python train.py --n_kv_head=6 --norm="layernorm" --rope_fraction=0.25 --init_std_qkv=0.0232 --grad_clip=0.5 --decay_shape="linear" --batch_tokens=65536 --train_tokens=483500000
MLP neurons of a small language model. Each row is named by its layer, matrix (gate and up: input weights) and neuron, and shows model dimensions 48-143. Each number is 50 + 12 x the weight over its row's rms, rounded and kept within 0 to 99. A neuron's up and down rows have the sign that makes its largest values positive.
After each neuron's rows, "fires in" lists the words (lower case) most often at its 100 highest values on Wikipedia text that the model never trained on.

L5.gate731:43 74 54 46 49 44 46 57 59 50 42 42 69 53 58 37 44 38 66 41 57 70 47 45 39 72 44 61 45 64 35 34 49 52 77 47 55 41 52 40 54 47 37 14 48 58 48 49 52 50 62 41 31 52 56 50 45 64 28 51 29 36 55 42 57 29 41 64 48 31 55 55 27 15 59 22 45 59 35 50 41 50 72 41 38 73 51 28 48 63 52 53 35 44 52 63
L5.up731:43 60 64 59 72 60 48 40 59 38 58 60 52 58 58 33 57 56 60 57 40 59 57 37 48 58 51 42 48 59 51 52 34 77 36 71 39 60 61 60 50 56 55 51 69 33 59 72 36 32 56 67 55 44 45 60 66 60 57 71 34 56 50 65 41 56 73 73 46 48 48 66 78 44 46 69 73 31 42 54 57 49 60 43 59 32 81 54 52 25 33 45 61 56 51 36
fires in: "to", "shot", "arrested"

L2.gate267:59 59 34 22 48 51 64 41 64 44 46 51 51 35 65 57 78 39 39 29 61 71 45 42 47 46 43 55 55 29 16 59 40 76 58 39 47 73 53 41 74 53 50 63 56 43 44 51 65 41 35 49 58 66 56 59 41 64 57 39 44 36 53 50 63 52 61 54 49 61 46 63 49 50 46 26 50 56 70 28 42 61 70 50 27 58 65 75 55 64 48 58 40 41 49 60
L2.up267:43 57 47 38 42 55 56 34 53 57 54 49 83 50 76 53 53 55 48 35 45 45 66 39 29 54 41 61 54 52 49 70 55 65 49 61 31 68 39 56 52 49 55 59 50 22 30 67 49 34 61 49 49 55 33 69 53 66 40 64 53 48 44 32 48 40 74 52 61 41 44 49 63 28 54 47 54 54 58 50 45 50 60 53 52 42 58 49 58 64 40 48 36 49 58 63
fires in: "over", "about", "than", "around", "almost", "to"

L2.gate358:69 51 71 57 50 46 53 53 55 49 34 70 42 42 48 47 56 40 50 62 39 34 46 50 43 51 44 39 53 67 55 49 52 51 42 29 34 55 43 42 63 33 45 45 50 36 58 37 39 43 52 57 49 61 66 40 73 51 63 24 34 49 52 55 63 41 44 51 48 27 53 59 57 63 73 48 46 58 42 56 75 34 65 52 67 34 45 42 44 41 49 46 50 58 30 53
L2.up358:54 52 50 44 37 49 57 61 57 45 47 37 53 61 42 43 45 40 45 60 59 40 52 56 39 60 51 41 42 40 44 61 35 47 21 50 36 59 40 72 51 49 49 56 73 60 66 50 41 43 14 51 55 37 72 27 62 67 51 30 55 42 64 38 51 53 36 62 52 56 40 49 41 32 63 38 43 30 26 37 54 48 39 72 39 54 62 45 58 27 31 48 56 68 73 71
fires in: "played", "again", "him", "themselves", "himself", "worked"

L2.gate455:61 54 44 54 68 57 53 55 38 61 71 44 34 41 62 57 63 59 51 47 48 29 45 68 41 40 43 66 57 48 31 25 57 44 54 40 60 60 54 58 51 74 49 21 42 80 60 38 49 49 66 45 57 43 39 44 63 62 61 54 41 35 50 39 46 40 56 61 31 46 58 51 38 34 44 35 42 48 41 47 59 47 56 50 60 79 38 60 59 41 40 37 42 60 33 52
L2.up455:79 50 28 59 44 44 49 46 30 63 36 54 56 49 56 60 50 59 49 46 67 52 39 51 64 15 47 65 67 47 51 52 55 39 48 42 43 53 29 68 45 48 43 36 67 64 49 56 49 44 44 61 44 41 33 34 79 52 54 48 61 36 52 24 59 47 28 46 37 66 57 67 48 59 51 35 63 36 13 33 55 44 67 43 60 46 49 62 65 25 43 50 43 53 35 52
fires in: "a", "to"

L2.gate1023:51 54 48 54 59 49 47 51 39 47 77 54 43 47 33 44 41 55 26 42 50 61 48 60 40 48 44 70 51 50 28 55 44 78 78 49 62 47 61 50 67 53 50 48 25 35 49 52 77 35 33 55 18 50 37 22 42 73 39 39 51 27 60 55 53 29 44 49 50 59 50 64 63 53 47 64 47 36 40 64 57 48 27 55 46 48 67 53 56 51 36 69 43 56 47 29
L2.up1023:43 50 38 58 43 52 71 43 46 40 63 53 33 62 48 37 58 66 41 75 36 63 72 51 40 72 51 53 21 56 34 57 45 60 56 44 57 55 38 41 43 48 63 38 53 35 59 46 44 20 46 42 39 44 30 43 45 48 42 34 36 37 56 41 51 17 59 65 43 54 43 56 51 60 49 43 46 32 46 61 54 69 54 49 69 41 65 56 71 44 43 76 57 61 55 55
fires in: "of", "from", "with", "to", "due", "in"

L2.gate567:08 44 63 30 48 60 40 55 43 58 56 54 56 65 46 56 28 27 52 22 24 56 57 50 56 36 55 68 61 57 33 53 57 44 23 69 35 60 62 61 53 60 55 60 43 57 43 44 55 43 48 45 44 45 54 48 48 67 68 50 43 68 41 45 52 52 48 36 48 61 34 42 49 54 49 34 41 63 45 31 56 69 43 64 85 45 67 71 55 50 57 58 32 48 55 54
L2.up567:28 45 59 51 59 58 47 57 40 29 43 60 51 64 58 47 64 38 38 35 32 60 61 75 40 55 63 44 56 40 31 42 48 35 23 64 45 46 40 48 60 51 46 72 44 36 38 23 48 49 71 52 30 42 67 53 37 60 41 53 51 56 42 41 58 58 75 40 45 39 48 41 39 71 64 38 23 61 48 47 57 64 44 59 63 41 55 60 71 39 59 67 39 40 66 57
fires in: "to"

L5.gate600:27 71 66 56 54 60 26 58 66 49 37 44 54 61 54 40 49 39 60 52 49 47 46 69 36 51 33 57 55 46 67 67 46 39 48 52 37 40 51 36 62 44 69 48 55 60 57 37 60 64 57 44 44 41 59 51 64 68 52 43 55 75 42 48 50 33 52 69 38 58 46 52 45 69 54 38 35 59 48 56 58 47 53 60 46 60 57 49 54 69 39 59 33 61 54 47
L5.up600:35 51 55 53 48 60 46 43 57 42 58 40 57 55 49 34 51 46 48 55 58 70 57 41 52 53 55 48 28 46 50 37 42 75 33 58 43 48 50 53 55 71 38 51 67 48 44 38 88 45 30 35 52 41 52 30 46 61 38 45 38 66 39 80 66 56 56 49 60 65 31 58 69 43 65 57 36 57 38 35 45 41 43 48 57 56 63 45 46 30 58 63 68 40 67 47
fires in: "of", "to", "like", "around", "de", "from"

L2.gate514:59 46 37 54 60 54 33 55 63 62 54 41 60 58 66 46 68 55 46 42 71 51 56 73 41 37 42 21 60 35 56 40 41 48 32 52 52 36 42 65 44 51 45 38 42 38 54 48 59 43 35 63 39 56 45 78 41 54 66 46 54 49 67 21 32 37 42 53 38 27 42 39 73 48 60 77 35 26 56 72 79 47 63 34 26 69 55 51 40 44 48 52 46 68 50 62
L2.up514:54 39 53 64 43 50 32 57 48 50 68 33 53 69 51 23 62 57 52 35 70 52 39 60 65 46 22 42 49 44 54 30 33 36 54 51 64 46 39 64 70 44 47 52 71 46 42 73 44 37 43 69 38 26 54 58 39 43 55 34 55 60 46 37 49 65 67 46 42 41 46 52 77 44 59 32 67 52 54 78 54 62 38 37 34 64 48 34 49 43 49 60 57 60 18 74
fires in: "to"

L2.gate979:55 61 56 38 67 56 41 78 45 51 45 54 50 33 64 30 38 60 62 66 27 49 39 65 48 64 25 56 68 55 53 55 44 77 37 43 42 37 46 62 62 82 34 37 35 37 64 44 47 62 56 59 45 60 56 55 48 55 40 53 45 48 65 53 62 43 55 34 30 56 45 59 55 42 54 48 34 48 47 26 36 50 47 47 43 48 35 50 36 38 64 29 45 61 49 57
L2.up979:63 46 68 32 54 71 66 51 50 36 72 49 51 64 55 57 55 43 56 64 44 56 28 50 65 57 53 50 79 69 60 44 29 38 47 43 32 39 46 72 40 57 49 56 39 58 48 46 49 37 37 39 49 64 63 49 53 55 75 40 52 45 42 62 53 60 52 74 39 51 60 45 56 60 36 58 37 40 55 38 45 47 76 50 28 43 27 72 66 61 50 46 41 29 61 50
fires in: "well", "to", "earth"

L2.gate826:64 57 57 57 55 44 56 57 46 70 51 40 52 49 45 53 43 75 62 41 59 66 52 79 52 43 46 31 83 37 41 46 51 74 42 40 65 41 49 65 65 57 51 49 53 59 48 53 38 47 63 46 29 46 58 68 45 46 35 49 37 41 63 55 61 53 67 52 30 51 52 25 64 29 51 51 20 51 57 45 47 29 52 51 35 54 32 47 51 42 69 59 45 49 37 58
L2.up826:61 50 57 70 51 50 28 62 36 81 59 49 47 50 47 29 56 67 47 50 73 46 36 53 47 39 54 44 79 52 50 48 59 47 46 29 48 48 57 47 64 65 43 49 73 56 63 52 31 58 57 38 62 43 59 67 51 65 64 47 63 29 54 42 71 50 63 70 39 60 51 44 41 45 34 45 35 44 48 65 46 32 49 43 52 65 54 42 45 55 51 73 40 45 38 55
fires in: "to"

L5.gate233:55 51 42 75 56 57 59 36 39 71 41 27 66 54 47 52 59 72 45 31 63 45 50 49 18 50 49 40 39 57 25 67 47 49 54 50 44 38 70 47 77 61 36 52 47 69 65 33 30 50 57 61 44 16 45 57 46 39 29 30 44 39 60 43 33 60 44 46 36 28 67 41 52 50 56 50 31 40 47 61 52 63 72 52 44 25 52 44 47 42 52 68 59 53 46 44
L5.up233:46 59 69 64 53 81 58 43 68 73 70 38 22 48 35 30 54 41 55 54 64 45 51 70 38 50 43 63 44 30 33 50 54 67 49 48 52 66 43 45 59 66 63 47 43 62 36 42 38 63 54 59 55 33 53 47 63 40 57 60 34 53 49 55 55 66 69 55 45 53 44 38 49 61 60 59 33 42 26 53 43 38 53 34 48 47 52 45 47 44 46 47 31 46 53 43
fires in: "to", "will", "would", "not"

L5.gate561:43 38 43 43 52 48 44 70 57 65 40 47 69 34 45 19 62 65 56 51 45 60 56 36 21 59 38 38 44 56 54 50 49 45 47 64 51 59 39 47 53 50 47 50 58 50 78 48 22 41 46 48 33 54 51 52 65 62 57 44 40 29 58 28 63 44 59 63 54 49 66 79 52 68 50 39 60 26 52 50 50 46 50 59 58 56 56 42 44 41 61 60 42 59 62 63
L5.up561:57 54 53 63 40 58 55 69 68 46 72 35 65 49 56 43 75 45 47 47 66 56 45 46 38 63 38 67 55 61 32 52 24 50 41 69 71 55 50 53 60 39 68 32 59 50 48 72 49 53 22 41 69 42 29 53 53 73 57 58 67 53 45 58 25 38 38 30 25 50 52 54 62 39 56 29 69 65 54 39 49 47 62 57 43 59 58 52 40 41 51 39 30 61 31 28
fires in: "a", "to", "of", "between"

L5.gate879:53 50 56 77 48 75 58 31 57 86 48 35 51 43 33 24 62 58 77 31 58 37 42 57 37 45 59 62 35 45 34 51 43 62 68 42 53 57 39 44 66 59 36 48 46 64 59 47 41 53 54 59 43 22 52 62 51 54 51 54 27 52 42 73 59 42 60 56 33 59 42 57 52 58 66 55 43 44 37 52 54 40 57 53 53 25 52 27 58 53 46 47 30 40 38 50
L5.up879:64 66 52 65 65 68 40 56 37 75 59 35 46 62 35 45 51 82 58 48 49 47 50 57 44 60 48 68 49 57 54 34 48 57 52 38 55 59 67 36 45 47 46 52 28 40 50 42 38 30 63 65 58 41 53 50 47 32 53 32 48 24 50 58 52 45 62 52 64 60 45 31 44 56 65 36 41 65 34 56 70 56 59 47 43 34 51 63 49 35 38 55 43 36 46 47
fires in: "not", "to", "t", "and"

L5.gate941:72 35 24 43 67 62 42 52 48 37 35 56 50 52 19 57 24 43 65 61 54 37 77 51 43 50 66 57 67 62 54 60 52 62 46 36 36 53 58 58 69 57 47 52 37 56 50 39 44 69 66 32 60 55 62 38 59 49 44 43 36 46 58 58 47 33 35 27 59 70 49 32 22 70 50 24 40 48 51 47 44 47 29 64 42 46 45 28 51 54 43 50 60 36 58 64
L5.up941:47 41 41 58 62 50 53 52 62 28 53 52 81 47 66 50 43 52 51 46 49 50 64 70 32 46 36 58 53 33 41 70 63 57 62 31 32 46 39 57 52 64 54 41 51 52 49 42 27 49 49 70 65 67 50 55 51 48 56 35 57 37 81 28 38 43 49 40 59 49 46 54 60 45 51 52 51 54 49 50 71 51 61 64 45 77 43 53 47 61 31 45 43 31 53 52
fires in: "was", "years", "ft", "km", "mi"

L5.gate875:36 42 55 71 43 29 41 42 58 54 69 48 57 25 42 69 53 50 67 67 46 68 54 65 44 55 61 76 70 49 49 51 55 52 67 55 59 34 44 60 54 50 60 53 35 31 47 31 35 46 48 38 66 58 36 36 69 53 44 34 55 55 46 32 39 47 49 45 58 37 52 51 54 59 50 53 41 47 54 74 44 74 46 59 60 52 54 38 39 80 37 50 44 47 53 46
L5.up875:69 38 39 54 41 48 58 50 45 55 70 44 76 45 45 41 58 47 57 32 47 48 56 70 61 52 39 57 40 49 40 75 45 44 39 47 48 52 57 23 65 62 64 77 53 53 57 47 47 35 49 34 62 43 51 28 38 47 45 45 47 35 63 49 41 49 62 33 53 32 50 41 41 62 54 36 46 51 49 39 56 70 42 66 39 58 63 50 43 60 27 55 58 56 36 52
fires in: "a", "was", "years", "as", "the", "of"